MLP neurons of a small language model. Each row is named by its layer, matrix (gate and up: input weights) and neuron, and shows model dimensions 64-191. Each number is 50 + 15 x the weight over its row's rms, rounded and kept within 0 to 99. A neuron's up and down rows have the sign that makes its largest values positive.
After each neuron's rows, "fires on" lists the tokens most often at its 100 highest values on Wikipedia text that the model never trained on. A number after a token or word is its count.

L9.gate272:38 58 55 43 32 46 65 52 57 40 55 61 78 61 19 48 51 49 74 25 32 58 66 46 34 48 51 19 35 45 67 46 10 57 37 65 41 47 23 17 26 30 33 45 47 30 63 59 47 46 57 49 55 38 65 66 34 37 52 44 61 61 37 48 54 64 71 36 61 58 43 49 46 73 38 74 45 33 80 68 58 59 52 56 44 53 34 70 35 62 73 62 61 65 36 52 64 36 48 66 21 63 38 21 48 69 54 72 22 58 68 10 54 54 35 54 28 42 75 21 51 59 54 46 31 66 54 55
L9.up272:52 35 48 24 49 40 46 40 37 38 61 85 55 57 47 70 50 51 38 67 53 54 58 56 50 55 33 56 34 40 47 27 59 49 31 35 56 61 31 55 52 28 38 57 45 56 80 80 28 63 38 57 83 54 49 41 63 61 59 57 23 43 51 46 55 42 77 47 60 54 57 58 73 47 51 61 80 55 40 28 32 21 49 11 29 35 40 57 70 35 42 50 65 55 15 50 23 68 57 28 33 39 55 91 38 78 26 51 41 58 44 83 56 44 62 41 47 37 59 12 55 49 36 28 42 57 32 50
fires on: " cl" 20, "re" 8, "as" 7, "te" 6, " age" 5, "ph" 4

L3.gate498:54 53 47 31 38 56 59 48 85 35 59 62 71 40 56 61 49 57 16 49 43 45 45 32 75 41 71 48 58 54 60 45 56 40 36 66 59 50 29 42 52 82 22 70 50 48 48 38 51 80 62 62 43 52 53 79 26 38 43 60 66 35 69 71 62 51 51 55 25 43 51 62 61 47 49 51 40 46 54 21 37 36 44 25 66 63 69 66 46 67 54 21 67 48 48 40 53 57 64 46 66 40 61 40 22 73 66 49 56 37 46 53 63 41 52 43 44 55 44 42 47 48 18 37 47 32 46 44
L3.up498:99 54 22 78 29 63 45 66 14 56 51 52 36 44 52 50 76 60 53 37 24 37 57 57 29 09 42 59 57 44 52 70 44 63 42 63 71 50 52 42 62 69 46 52 50 18 49 59 37 41 35 34 60 49 46 36 58 54 51 31 49 29 31 51 12 47 56 61 54 51 58 47 26 59 42 20 56 53 52 28 75 71 44 31 69 38 46 65 33 45 58 55 39 35 47 30 57 55 42 51 35 50 51 64 59 45 55 78 86 58 52 56 32 69 76 56 53 30 43 71 47 66 39 59 52 64 68 68
fires on: " un" 38, " Un" 12, "\n" 11, "andidate | Votes |" 10, " ass" 7

L5.gate329:45 40 53 51 71 38 42 55 39 67 42 44 31 56 37 38 49 18 35 47 41 52 52 27 51 36 69 53 51 43 57 63 67 45 54 62 19 39 38 39 62 35 49 55 65 54 53 60 20 67 47 55 31 55 56 21 71 16 56 58 35 50 61 65 51 49 67 52 46 62 62 41 66 43 58 50 35 34 46 58 45 59 52 68 76 59 46 54 56 59 26 59 47 69 53 74 70 41 40 62 09 87 78 38 77 23 58 52 39 34 52 65 76 48 38 50 40 41 37 66 37 41 41 61 64 57 28 37
L5.up329:44 39 39 32 51 60 52 51 63 47 42 52 54 61 60 47 56 64 38 26 59 39 46 47 65 39 43 43 58 48 40 64 41 79 56 48 34 63 37 50 81 33 68 38 36 61 64 26 52 83 33 60 49 48 58 75 38 70 21 47 57 63 55 54 64 72 43 52 43 36 52 33 39 52 37 65 68 46 47 56 41 43 57 54 53 44 13 16 59 38 37 42 61 70 65 76 24 53 41 63 84 38 74 64 52 47 51 56 41 30 26 69 39 38 65 52 43 58 57 36 72 38 40 46 58 45 59 47
fires on: " g" 82, " str" 6, " to g" 4, " y" 4

L2.gate579:34 60 29 44 41 64 45 33 53 57 75 56 46 29 32 44 70 47 61 63 38 38 52 45 49 46 41 49 64 49 73 42 60 35 55 37 53 50 47 59 65 34 69 51 28 18 44 74 26 51 43 57 33 41 71 55 17 27 72 52 54 54 51 44 69 69 57 54 45 83 46 43 47 36 49 41 39 61 17 21 61 49 36 45 77 70 40 59 56 64 23 71 52 59 26 49 73 75 36 48 69 49 65 49 43 65 73 59 34 40 55 47 46 36 56 47 33 60 33 50 87 47 30 53 57 69 50 39
L2.up579:23 41 42 49 43 98 39 53 59 44 45 63 42 60 49 32 35 52 55 56 66 58 61 38 77 51 63 51 52 55 61 60 52 58 62 49 50 64 31 58 64 21 59 48 52 57 55 69 48 61 45 81 33 41 69 44 24 46 44 48 43 00 32 65 46 50 48 60 39 61 44 39 58 47 43 50 72 25 41 36 42 40 37 61 51 73 77 25 38 82 38 45 43 41 31 71 60 28 41 26 43 67 70 47 43 54 56 73 40 23 37 58 34 35 40 27 59 37 30 78 84 53 50 37 51 46 52 63
fires on: " g" 95, " to g" 5

L3.gate588:51 41 15 30 21 46 50 30 36 68 57 48 53 25 26 20 43 47 70 71 57 38 52 65 52 30 79 54 42 61 45 62 71 43 32 30 50 31 58 60 07 28 38 64 63 54 86 36 56 35 35 49 74 57 53 37 26 25 29 46 62 54 13 72 39 67 55 46 54 49 45 36 45 29 44 55 69 39 45 49 84 41 71 30 50 32 54 76 36 58 22 17 64 47 67 45 57 33 42 66 28 51 60 56 46 59 51 55 58 57 50 68 61 46 66 37 34 34 39 41 42 44 77 46 29 43 48 56
L3.up588:47 24 51 66 28 74 68 48 38 86 47 48 54 69 20 42 68 49 59 41 42 40 30 79 42 48 49 39 48 21 57 32 30 39 41 54 43 32 59 43 28 75 26 31 34 47 58 29 41 16 62 32 51 50 46 28 48 39 47 62 68 49 47 69 63 80 56 72 33 40 31 46 48 39 73 32 78 55 79 28 59 69 48 50 46 73 34 62 51 51 45 30 35 49 48 77 66 44 59 59 52 65 45 45 50 69 30 55 79 64 45 22 37 53 64 58 42 45 48 56 62 34 50 48 57 46 30 62
fires on: " band" 16, " album" 13, " author" 8, "Population" 7, "ensity" 4, " code" 4

L10.gate616:50 61 60 39 56 40 50 53 48 57 33 57 42 43 25 45 65 32 50 41 24 62 74 44 29 28 36 43 68 18 78 47 34 62 53 69 48 64 75 62 45 38 62 44 53 27 45 78 49 37 53 45 37 42 76 42 36 49 52 62 50 41 53 66 52 45 59 64 54 71 50 55 44 46 45 73 63 79 38 48 57 46 38 56 59 59 45 76 72 64 56 59 51 65 33 67 37 58 59 55 44 62 54 65 47 47 49 72 52 32 22 29 38 39 54 55 41 64 72 54 56 75 60 47 25 55 16 31
L10.up616:57 36 51 28 51 33 34 29 37 76 64 99 40 53 30 39 52 41 43 68 53 63 33 41 45 32 35 31 42 53 58 81 42 50 26 45 65 44 47 62 68 65 83 61 46 38 54 71 77 53 24 42 47 41 48 45 34 49 23 59 56 49 70 63 69 76 60 54 60 72 68 51 50 48 63 24 67 59 36 60 55 34 33 41 61 37 34 50 50 46 46 49 51 79 38 75 44 43 36 48 46 60 69 52 31 38 53 46 53 18 46 63 31 33 40 70 39 69 87 48 64 58 72 31 27 58 59 43
fires on: " g" 57, " G" 15, " to g" 6, "g" 4

L3.gate4:40 45 53 31 36 64 54 31 42 49 44 73 59 19 71 36 36 58 49 70 63 32 38 65 48 75 77 71 49 60 30 43 67 41 47 33 66 25 39 69 66 39 25 42 54 68 49 47 63 38 26 73 40 53 41 55 34 60 57 46 30 47 52 28 51 41 34 42 49 69 66 17 39 31 20 50 41 45 53 69 55 74 58 70 39 47 37 62 59 87 20 45 42 68 59 43 14 70 27 63 43 76 51 59 73 35 63 60 13 48 36 61 51 70 65 56 48 61 49 44 50 75 61 21 30 66 50 50
L3.up4:58 50 10 65 53 45 40 62 27 47 40 65 63 24 63 74 58 37 49 60 53 57 28 72 46 63 73 37 77 56 53 38 56 51 24 44 78 29 41 70 33 55 54 61 63 63 57 36 57 69 34 70 57 50 69 54 56 62 64 63 69 55 45 70 65 43 27 41 46 53 45 52 47 42 29 27 60 72 57 64 69 68 62 51 33 69 58 41 53 65 46 68 76 67 84 45 27 55 53 52 54 88 33 30 62 65 37 71 28 70 75 54 59 57 59 50 29 72 54 47 57 58 23 61 48 43 49 32
fires on: " |  |" 27, " most" 18, " expl" 13, " Other" 5, " | The" 5, "ious" 4

L3.gate639:51 57 45 59 51 30 72 28 46 46 45 41 66 34 51 46 59 35 39 42 25 39 53 52 47 66 54 38 39 38 39 58 60 65 55 35 46 57 41 29 55 43 52 53 37 56 73 48 48 72 41 14 51 81 38 59 46 62 57 76 11 39 50 51 44 21 68 61 19 49 32 69 55 54 86 64 43 45 46 59 38 33 52 40 26 52 46 61 54 61 56 25 67 60 51 75 50 37 31 60 34 50 29 32 51 57 43 36 43 63 55 63 68 44 59 59 45 64 62 62 37 65 44 23 75 48 42 40
L3.up639:61 58 22 62 62 67 44 15 57 50 41 76 39 26 61 57 73 35 58 62 26 62 42 53 53 54 76 38 35 41 51 59 51 52 32 33 44 64 55 39 32 29 62 66 44 50 82 52 74 35 37 64 48 48 62 72 21 45 71 53 50 52 66 82 30 53 48 91 27 44 33 51 38 37 55 40 64 48 50 52 45 33 26 49 37 42 51 58 49 65 55 42 64 60 47 56 36 37 49 53 51 58 36 36 32 48 18 32 42 68 46 26 66 53 50 60 66 46 57 35 35 92 57 43 55 37 36 62
fires on: " =" 44, "\n\n" 14, ", a" 8, ") =" 6, ")," 6, " →" 4

L2.gate553:46 60 48 42 48 67 67 88 62 22 31 48 38 45 38 63 21 62 41 47 30 37 77 64 60 38 51 54 32 62 71 74 27 48 56 68 53 45 24 33 46 46 12 36 42 49 56 43 51 66 45 48 24 50 65 32 45 46 46 39 36 24 28 57 55 49 43 42 53 40 67 31 48 34 60 27 59 70 30 36 55 45 72 38 60 73 36 62 19 39 44 63 46 43 63 44 67 23 84 31 53 22 56 53 51 56 36 69 80 48 18 44 47 50 59 67 82 41 50 62 46 83 31 36 71 48 62 47
L2.up553:99 47 18 38 47 62 61 88 54 25 48 41 16 60 43 45 31 61 40 44 39 58 40 33 74 35 45 35 37 58 60 43 32 50 47 69 59 47 65 31 40 66 16 38 57 39 49 44 62 65 35 68 28 29 50 52 54 47 13 53 61 60 28 49 61 53 39 36 44 51 76 54 44 55 57 38 47 57 44 23 28 62 72 36 70 73 28 60 38 48 24 30 65 39 10 49 49 38 37 29 52 39 45 51 57 32 44 58 48 53 64 31 56 81 63 59 73 43 57 54 35 40 43 52 62 37 51 68
fires on: " un" 48, " Un" 13, "un" 13, "Wh" 13, "wh" 5

L5.gate443:73 63 51 71 46 54 54 67 51 41 39 75 82 22 46 75 61 41 66 49 62 42 86 33 44 75 53 49 69 41 22 34 36 53 46 43 58 53 62 55 64 12 60 66 40 71 64 44 37 61 39 51 56 66 54 44 30 64 42 50 69 65 52 38 52 65 59 49 61 58 47 37 42 49 67 27 53 52 67 64 82 44 51 38 58 76 38 63 55 48 53 39 59 52 40 38 47 21 76 53 71 70 52 59 72 22 58 75 50 60 33 48 45 02 61 51 57 27 75 75 58 66 47 20 41 48 54 33
L5.up443:73 59 42 25 45 28 28 32 42 52 52 53 51 49 34 29 31 54 86 52 76 42 70 57 46 67 61 25 45 36 44 50 65 59 32 50 57 82 69 52 61 31 88 39 36 79 57 45 53 58 44 72 37 63 52 67 21 58 67 51 41 26 46 29 48 50 59 60 46 30 53 53 46 20 57 23 09 60 68 67 46 47 87 35 70 60 59 78 30 52 21 51 41 39 59 49 67 59 62 36 34 48 67 75 13 34 55 46 41 52 49 62 42 65 40 70 54 41 51 69 59 40 66 35 45 40 33 30
fires on: "\n" 84, "est" 6

L2.gate228:73 69 30 54 42 44 77 40 37 62 63 42 63 70 37 43 39 24 52 47 21 51 69 45 33 46 34 33 53 45 42 58 60 32 12 48 57 52 52 54 45 23 50 60 42 48 74 26 77 46 57 28 48 50 21 36 39 23 45 55 28 57 67 51 40 16 66 73 28 63 36 56 64 71 89 40 49 56 37 39 50 54 37 50 39 52 74 66 50 59 36 52 62 26 47 47 06 44 40 61 45 33 53 37 69 34 55 59 40 51 36 42 43 55 77 54 47 32 43 46 38 52 32 63 86 30 49 74
L2.up228:58 53 65 71 68 59 62 42 66 43 33 44 30 38 46 27 50 43 64 55 51 62 51 57 40 50 55 27 39 35 42 63 47 81 23 48 23 46 49 40 15 49 56 70 21 69 59 53 37 69 43 49 53 72 28 53 74 45 54 57 56 47 44 52 36 25 63 57 33 56 51 42 33 53 71 56 47 12 18 56 44 70 52 71 56 60 57 38 74 47 47 61 60 47 28 46 14 41 49 39 34 75 30 54 38 49 51 27 52 58 36 47 60 71 86 39 60 40 35 52 48 57 32 54 60 37 45 69
fires on: ", a" 26, ")," 25, " is a" 12, ", " 11, ") is a" 6

L8.gate26:55 21 30 30 73 41 34 32 69 18 54 42 60 32 22 51 56 41 38 35 42 53 44 42 58 64 23 56 38 62 47 41 42 55 69 66 65 59 37 56 48 46 51 38 67 45 36 42 43 37 65 55 78 62 59 27 57 53 34 55 70 49 65 61 49 83 70 39 48 19 37 58 59 33 61 58 64 42 56 32 22 36 60 33 35 56 53 49 56 84 66 54 61 43 72 74 57 53 43 54 57 70 56 30 49 23 72 63 65 59 60 67 50 71 78 40 60 32 56 46 52 64 53 74 71 39 42 46
L8.up26:39 38 40 58 50 48 40 48 76 49 57 74 64 25 41 34 46 67 69 54 36 74 46 39 42 38 35 57 72 23 44 49 41 60 70 38 44 34 40 44 47 64 30 29 38 28 65 57 77 74 52 69 58 62 66 34 72 58 37 37 50 63 38 65 37 38 26 25 40 13 55 23 19 59 66 57 68 39 47 57 72 71 43 47 33 57 72 48 44 51 56 46 46 33 45 57 39 50 44 57 53 32 95 36 34 54 37 48 38 11 66 71 39 63 64 48 41 50 32 42 55 47 45 67 38 46 14 59
fires on: " Ar" 22, "r" 20, "n" 9, "Ar" 7, "at" 6, " Ed" 5

L5.gate524:70 50 58 38 56 71 45 77 44 54 54 52 45 67 70 66 62 50 42 18 45 32 32 37 46 44 65 45 63 65 31 32 82 45 52 60 39 81 74 59 58 35 27 45 45 70 59 28 63 49 68 69 39 33 76 19 51 48 73 45 51 46 36 62 34 56 69 45 56 49 60 35 46 45 26 63 45 34 51 54 33 20 54 43 06 59 46 43 36 58 32 54 59 62 57 45 41 59 55 81 45 39 45 52 39 84 49 45 34 65 11 41 63 58 93 51 32 55 45 59 69 55 30 41 44 49 45 44
L5.up524:49 37 45 45 65 62 52 62 60 19 56 45 60 55 42 28 49 53 57 49 45 48 40 48 29 67 81 79 44 28 69 44 46 54 59 40 42 48 43 54 40 49 37 48 55 66 53 81 70 50 48 32 47 50 57 78 40 48 35 43 55 24 48 47 50 39 68 64 22 49 54 88 50 83 73 38 40 42 59 32 54 49 75 23 52 27 31 66 46 65 53 44 44 55 75 70 40 55 31 30 34 47 41 51 48 57 44 43 00 64 50 41 30 52 57 30 60 73 81 38 57 43 29 51 21 55 29 33
fires on: "\n" 28, "\n\n" 27, "oun" 10, "av" 7, "one" 6

L3.gate421:24 50 36 59 69 37 37 38 50 48 75 59 32 33 40 65 74 64 32 35 25 71 39 54 52 33 49 43 51 54 54 50 49 56 65 78 53 64 46 48 48 53 37 30 52 21 26 69 32 43 56 40 55 63 51 53 44 21 50 54 23 97 59 44 41 39 71 21 57 69 41 44 47 43 40 36 76 42 62 51 67 67 55 64 37 45 61 62 57 57 56 49 58 45 54 57 55 63 52 40 59 38 52 24 73 30 39 23 32 59 69 57 50 65 54 20 76 41 55 55 47 33 25 45 33 61 28 49
L3.up421:09 43 22 49 76 41 41 57 55 50 82 59 43 42 22 31 74 77 25 40 25 56 46 38 45 17 27 48 51 46 64 77 56 58 66 59 33 61 56 42 58 42 26 21 42 40 34 70 50 52 76 47 55 30 47 48 59 56 72 49 40 52 62 74 61 34 70 37 56 64 46 38 73 39 53 40 78 50 54 58 57 55 43 53 25 60 46 38 51 61 44 49 68 15 74 53 71 62 45 61 74 34 68 41 51 60 25 40 30 61 44 61 44 47 63 49 66 49 36 57 54 39 34 62 61 69 34 51
fires on: " Ar" 27, " Ag" 20, "Ar" 15, "aw" 11, " ar" 8, " Mag" 6

L9.gate442:38 46 63 51 29 40 61 31 53 51 40 71 68 47 46 59 86 64 45 54 47 51 62 24 58 35 60 39 54 37 65 49 49 60 54 55 63 33 76 42 50 20 35 55 32 48 38 63 56 77 78 38 37 38 51 26 07 66 51 52 47 42 79 51 68 35 73 44 69 90 66 56 66 38 28 44 40 54 60 48 73 72 36 35 61 56 43 62 50 45 60 52 29 40 66 58 45 38 68 66 35 64 55 57 64 46 52 51 40 33 60 74 64 31 74 40 35 43 29 48 54 61 63 30 31 61 27 23
L9.up442:54 44 64 55 45 40 42 69 73 46 52 38 65 74 46 32 70 66 75 25 64 55 54 34 71 40 70 26 59 28 29 48 61 34 33 58 59 53 74 52 44 30 42 52 42 27 61 42 32 64 28 52 56 66 69 35 36 61 57 45 68 50 34 55 78 46 83 47 41 38 60 66 48 39 20 54 56 35 54 69 15 30 70 60 46 77 53 28 62 35 23 64 54 65 39 48 38 20 43 43 47 47 48 42 56 58 56 47 38 61 36 41 57 48 06 62 37 28 74 48 55 60 57 41 62 23 41 57
fires on: "\n" 77, "90" 12, " gu" 4

L5.gate92:68 64 68 36 29 43 62 23 47 40 66 59 59 30 72 68 73 53 56 52 39 41 35 25 72 46 53 57 62 40 43 47 64 52 59 47 40 46 62 32 50 50 65 65 13 51 34 38 54 54 67 67 38 25 44 35 24 62 56 92 41 58 39 44 74 44 60 61 53 51 57 64 26 54 56 52 29 63 78 48 55 07 59 57 88 60 45 84 56 32 21 51 67 86 46 34 43 62 36 35 61 47 54 63 55 47 12 46 40 64 29 63 45 49 39 50 45 71 67 64 54 50 35 53 46 47 56 36
L5.up92:76 48 58 64 44 64 64 55 72 43 60 42 51 72 45 46 43 21 47 62 54 45 60 36 56 21 55 82 49 58 54 43 39 27 78 52 26 39 30 42 55 39 41 44 74 52 35 65 41 37 29 32 47 54 60 74 48 52 87 55 33 75 45 26 71 60 84 78 50 33 61 62 66 54 72 45 26 86 55 68 36 63 36 22 59 13 41 61 54 72 50 46 59 31 67 62 79 66 41 57 50 53 57 41 24 27 61 58 27 44 58 26 48 51 29 62 54 59 72 64 63 68 46 48 47 28 76 60
fires on: "\n\n" 23, "\n" 19, "am" 7, " Cap" 6, "ab" 6, "ur" 5

L2.gate551:45 53 67 40 46 51 48 58 61 28 44 80 60 57 75 38 26 49 55 14 57 55 60 27 51 58 54 26 30 30 60 50 69 24 49 73 56 59 33 94 49 45 63 66 60 61 66 55 57 41 31 24 50 57 64 45 56 45 48 69 62 39 26 42 50 63 61 45 35 49 41 23 47 41 71 31 45 35 41 57 55 46 60 59 28 46 57 67 36 45 22 76 35 66 57 56 56 56 50 50 24 53 54 42 74 39 56 43 48 57 62 38 61 46 36 98 60 55 42 64 72 87 55 53 39 37 43 31
L2.up551:36 26 10 69 32 65 37 44 81 45 53 41 57 44 56 35 58 34 80 85 41 27 76 44 27 38 26 51 39 73 56 55 70 73 50 48 52 52 64 65 70 64 51 28 33 69 65 55 56 56 38 28 77 49 65 32 37 60 53 77 46 39 60 29 41 28 42 46 49 76 52 55 47 27 43 56 43 37 71 39 58 57 56 25 46 50 46 42 46 45 56 29 29 59 47 30 51 76 62 34 55 72 45 25 15 38 55 57 76 36 45 61 79 64 55 50 61 56 60 42 58 31 51 80 39 32 37 46
fires on: "==" 25, "\n" 16, "\n\n" 9, "ensus" 5

L3.gate362:60 20 68 46 50 83 55 34 50 37 59 56 56 21 82 61 27 74 60 28 73 21 48 34 37 28 73 07 54 44 60 46 56 41 50 64 54 11 57 45 43 32 51 37 59 71 77 49 50 66 49 57 55 50 55 41 57 47 59 59 49 72 18 61 46 50 47 52 42 53 75 50 36 45 56 52 63 29 41 52 60 63 23 65 46 47 61 37 47 42 52 59 24 59 34 58 45 61 43 84 48 82 50 47 54 65 23 64 65 55 55 31 51 40 72 50 45 26 63 40 62 52 38 28 38 36 60 70
L3.up362:63 35 41 53 54 51 46 51 27 55 40 44 39 31 37 65 45 50 99 71 58 57 63 54 31 62 83 39 64 47 48 33 66 52 54 31 73 64 58 99 74 29 59 29 20 43 46 31 52 59 40 45 70 20 56 47 37 48 57 55 51 52 58 31 32 58 34 46 63 58 52 26 46 66 44 41 32 45 66 44 64 50 61 58 11 61 67 50 53 49 21 60 34 51 40 38 71 43 50 62 65 64 47 35 72 33 88 49 61 46 58 33 54 39 41 35 62 47 19 22 80 35 61 46 47 41 23 45
fires on: "-" 17, "\n" 15, "\n\n" 14, " of" 10, "})" 4

L3.gate443:38 71 42 50 49 49 49 31 64 80 40 77 55 42 13 62 66 41 37 75 24 59 71 27 63 71 48 25 49 80 51 81 51 60 26 43 53 21 56 51 30 52 20 89 48 51 38 39 52 71 38 44 38 62 42 58 27 60 39 37 56 47 72 68 51 38 72 65 37 66 41 50 46 51 61 38 64 59 52 56 18 75 30 83 33 52 48 42 48 58 47 46 60 53 35 52 30 66 23 68 63 60 19 42 68 47 47 27 39 42 42 26 53 35 60 66 75 74 54 27 38 52 74 35 73 57 53 35
L3.up443:46 46 58 56 52 36 51 52 35 70 50 72 50 31 51 30 62 44 48 55 51 51 58 63 24 46 61 66 55 45 59 29 57 33 26 57 29 36 45 57 51 33 50 41 30 33 68 49 42 31 64 45 58 37 48 48 51 49 90 69 49 50 49 27 25 27 64 71 35 32 50 54 71 80 56 39 26 65 45 46 66 46 73 49 30 27 72 62 59 56 52 48 75 42 45 58 37 32 76 58 17 32 42 55 26 34 56 61 45 54 51 64 46 36 63 54 42 31 48 43 42 57 34 59 68 28 40 61
fires on: " =" 39, ", a" 23, ") =" 6

L2.gate394:58 41 37 71 63 42 51 72 53 55 65 84 72 56 50 36 67 45 60 34 34 24 61 42 70 52 39 29 68 63 64 53 52 52 74 59 78 47 52 72 36 62 59 58 34 65 60 70 38 55 42 60 52 61 42 46 09 54 15 47 39 70 56 67 39 29 45 78 66 55 40 70 43 52 21 33 56 25 43 69 67 47 38 54 82 66 43 38 35 42 69 47 34 57 53 54 20 36 67 49 59 61 49 38 47 44 76 59 78 32 58 41 57 54 55 61 49 14 33 80 49 32 63 39 51 15 62 27
L2.up394:52 56 45 46 47 64 36 60 45 62 43 62 50 65 52 33 51 62 57 28 22 70 42 49 37 69 52 32 16 66 34 69 64 88 55 65 63 44 49 40 69 40 75 39 43 46 42 46 53 29 52 36 55 38 49 67 38 35 47 60 44 29 43 39 40 61 54 61 43 40 50 78 32 31 27 19 67 40 58 50 55 59 47 38 34 48 65 56 68 36 39 38 57 80 60 88 38 30 40 46 40 40 74 35 34 62 47 31 50 65 45 75 60 60 26 30 68 68 73 50 50 55 62 35 55 30 30 30
fires on: " cons" 29, " acc" 22, " ab" 14

L3.gate575:71 51 37 44 56 54 59 56 56 53 42 84 38 27 62 59 25 36 65 60 44 68 32 56 48 37 50 40 24 46 37 65 49 58 70 27 38 40 39 37 49 41 59 53 45 36 16 75 56 42 43 41 72 55 45 49 58 50 39 48 57 58 53 54 84 37 60 25 39 44 56 72 70 25 40 28 63 32 49 35 58 27 29 28 62 52 40 49 66 68 67 45 28 56 43 28 89 46 53 58 75 47 70 58 24 43 32 57 52 48 34 65 47 66 60 45 46 54 52 35 59 47 62 34 73 37 63 36
L3.up575:40 76 48 46 74 58 21 69 79 66 82 52 54 19 49 27 28 40 39 55 33 55 26 52 39 53 14 64 39 37 41 75 52 46 36 32 30 61 42 32 46 58 44 66 48 59 36 34 59 72 48 33 67 51 49 42 51 26 43 65 51 69 58 80 57 42 35 47 54 79 57 49 51 31 49 45 58 50 39 40 39 45 38 33 64 50 79 59 61 55 58 32 58 00 51 47 66 53 24 61 58 36 47 49 46 47 57 46 45 39 58 43 55 58 90 51 63 76 64 61 62 65 61 48 17 68 42 23
fires on: " Ar" 22, "Ar" 14, " against" 10, " mar" 9, " debut" 6, " compet" 6

L10.gate301:57 32 61 51 70 45 51 48 50 41 48 82 81 53 28 62 53 18 59 51 56 72 32 46 43 37 57 09 53 40 31 41 58 52 67 45 80 66 44 53 33 31 55 53 37 36 43 50 63 59 37 55 35 54 41 67 19 49 47 51 75 32 50 49 46 48 48 44 59 59 54 40 68 46 70 54 65 39 64 90 18 66 59 47 51 73 47 55 66 68 37 33 72 46 63 43 86 49 57 26 38 36 61 30 29 58 57 48 30 48 76 35 43 78 41 38 70 55 76 43 42 44 63 45 68 57 36 45
L10.up301:61 69 53 31 49 58 37 68 34 55 73 19 38 45 54 68 00 30 47 44 69 62 53 56 57 51 46 64 53 33 66 26 59 34 47 63 46 18 59 34 73 48 53 48 50 42 22 65 37 32 41 49 66 49 20 53 63 40 60 43 66 61 38 55 38 63 46 71 46 56 62 34 26 31 34 40 69 55 62 40 50 61 25 33 57 59 23 70 52 84 83 72 50 65 59 55 45 59 23 56 23 53 60 55 64 16 42 49 53 40 34 49 57 60 75 47 32 27 31 49 50 38 61 62 36 59 52 17
fires on: " d" 28, "g" 6, "m" 6, "l" 5, "-r" 5, "r" 5

L5.gate218:73 43 29 57 30 54 44 43 45 46 33 61 44 66 52 78 59 60 53 69 41 68 72 46 79 45 50 37 67 58 46 56 36 54 52 54 61 54 74 49 55 34 23 56 56 58 66 34 59 86 37 73 39 66 56 25 55 65 55 32 40 53 61 36 46 34 61 62 52 82 59 49 60 51 52 35 59 41 71 67 68 53 55 47 48 48 30 49 63 40 70 48 57 54 41 71 69 23 58 79 49 56 18 21 69 49 59 37 41 61 34 50 36 48 55 39 47 25 65 73 60 39 38 40 33 66 57 63
L5.up218:67 34 27 49 41 40 33 40 45 39 63 86 62 47 58 44 59 58 73 46 60 58 58 48 44 50 54 52 74 54 41 38 41 55 55 46 38 69 54 41 56 31 24 54 43 77 31 57 67 83 26 74 24 57 47 69 41 55 45 23 52 52 45 56 46 36 36 61 75 58 62 57 54 50 67 49 30 42 41 65 28 50 63 73 57 57 65 38 48 69 23 58 60 70 40 42 53 47 52 41 51 34 85 53 56 35 43 44 37 79 33 43 39 81 29 43 77 31 74 40 64 34 20 21 48 39 45 40
fires on: "\n" 96

L2.gate192:40 62 40 67 58 25 44 42 46 40 52 65 56 50 47 57 59 48 53 38 23 48 56 54 73 45 44 25 69 72 62 67 45 63 44 62 15 59 54 51 64 27 46 48 34 46 45 59 67 34 60 28 42 48 63 66 23 62 48 49 56 38 61 37 61 57 38 78 56 42 51 73 64 46 20 57 43 43 53 29 55 57 69 64 51 67 30 42 59 57 33 38 74 62 69 61 50 69 23 41 88 54 47 20 83 66 62 49 89 30 26 40 90 61 44 25 37 42 37 36 57 23 35 24 54 77 48 39
L2.up192:38 34 58 49 28 37 57 45 73 63 57 56 48 49 61 33 55 67 70 45 42 48 56 56 43 58 43 65 43 40 62 44 56 56 40 59 56 49 52 41 59 26 67 79 50 54 36 45 77 39 75 48 51 58 54 71 59 45 47 55 80 64 58 48 59 66 56 65 65 31 58 68 52 47 19 55 61 44 53 88 52 42 85 35 37 43 56 53 61 45 27 29 60 59 12 62 58 67 43 35 50 46 60 40 42 75 61 43 45 88 55 48 64 51 23 24 33 31 19 33 73 19 36 49 59 34 60 48
fires on: "ty" 16, " cons" 12, " life" 9, " Thomas" 9, " ex" 7, "age" 5

L8.gate421:53 55 49 74 34 69 67 44 51 70 30 66 49 31 43 42 45 35 31 43 26 29 58 41 50 27 74 42 57 45 59 35 56 69 45 50 58 45 81 47 51 55 47 52 47 65 46 79 46 73 68 26 71 30 64 33 49 37 43 67 40 49 45 60 59 51 37 72 52 81 45 45 71 61 49 49 38 67 44 42 52 54 45 66 99 53 20 44 49 88 28 43 47 38 57 20 32 35 78 30 49 42 75 43 39 42 48 69 67 41 42 70 22 23 39 52 38 35 45 37 72 65 76 67 28 60 39 38
L8.up421:57 62 28 74 09 53 27 26 62 47 22 46 61 33 62 40 57 57 64 56 56 67 52 52 40 27 42 37 19 46 47 38 50 33 31 39 43 60 48 53 53 33 38 51 41 39 31 42 64 16 59 15 76 30 71 48 55 57 47 65 43 59 57 55 43 51 54 72 55 43 78 56 55 49 16 51 45 56 63 59 37 44 25 46 27 19 57 51 23 64 20 48 50 43 43 65 22 31 42 57 34 35 47 36 37 45 21 45 52 50 27 43 48 47 62 46 34 32 82 40 44 54 53 36 41 43 61 64
fires on: "\n\n" 52, "." 15, "\n" 6, "-" 6, "/" 4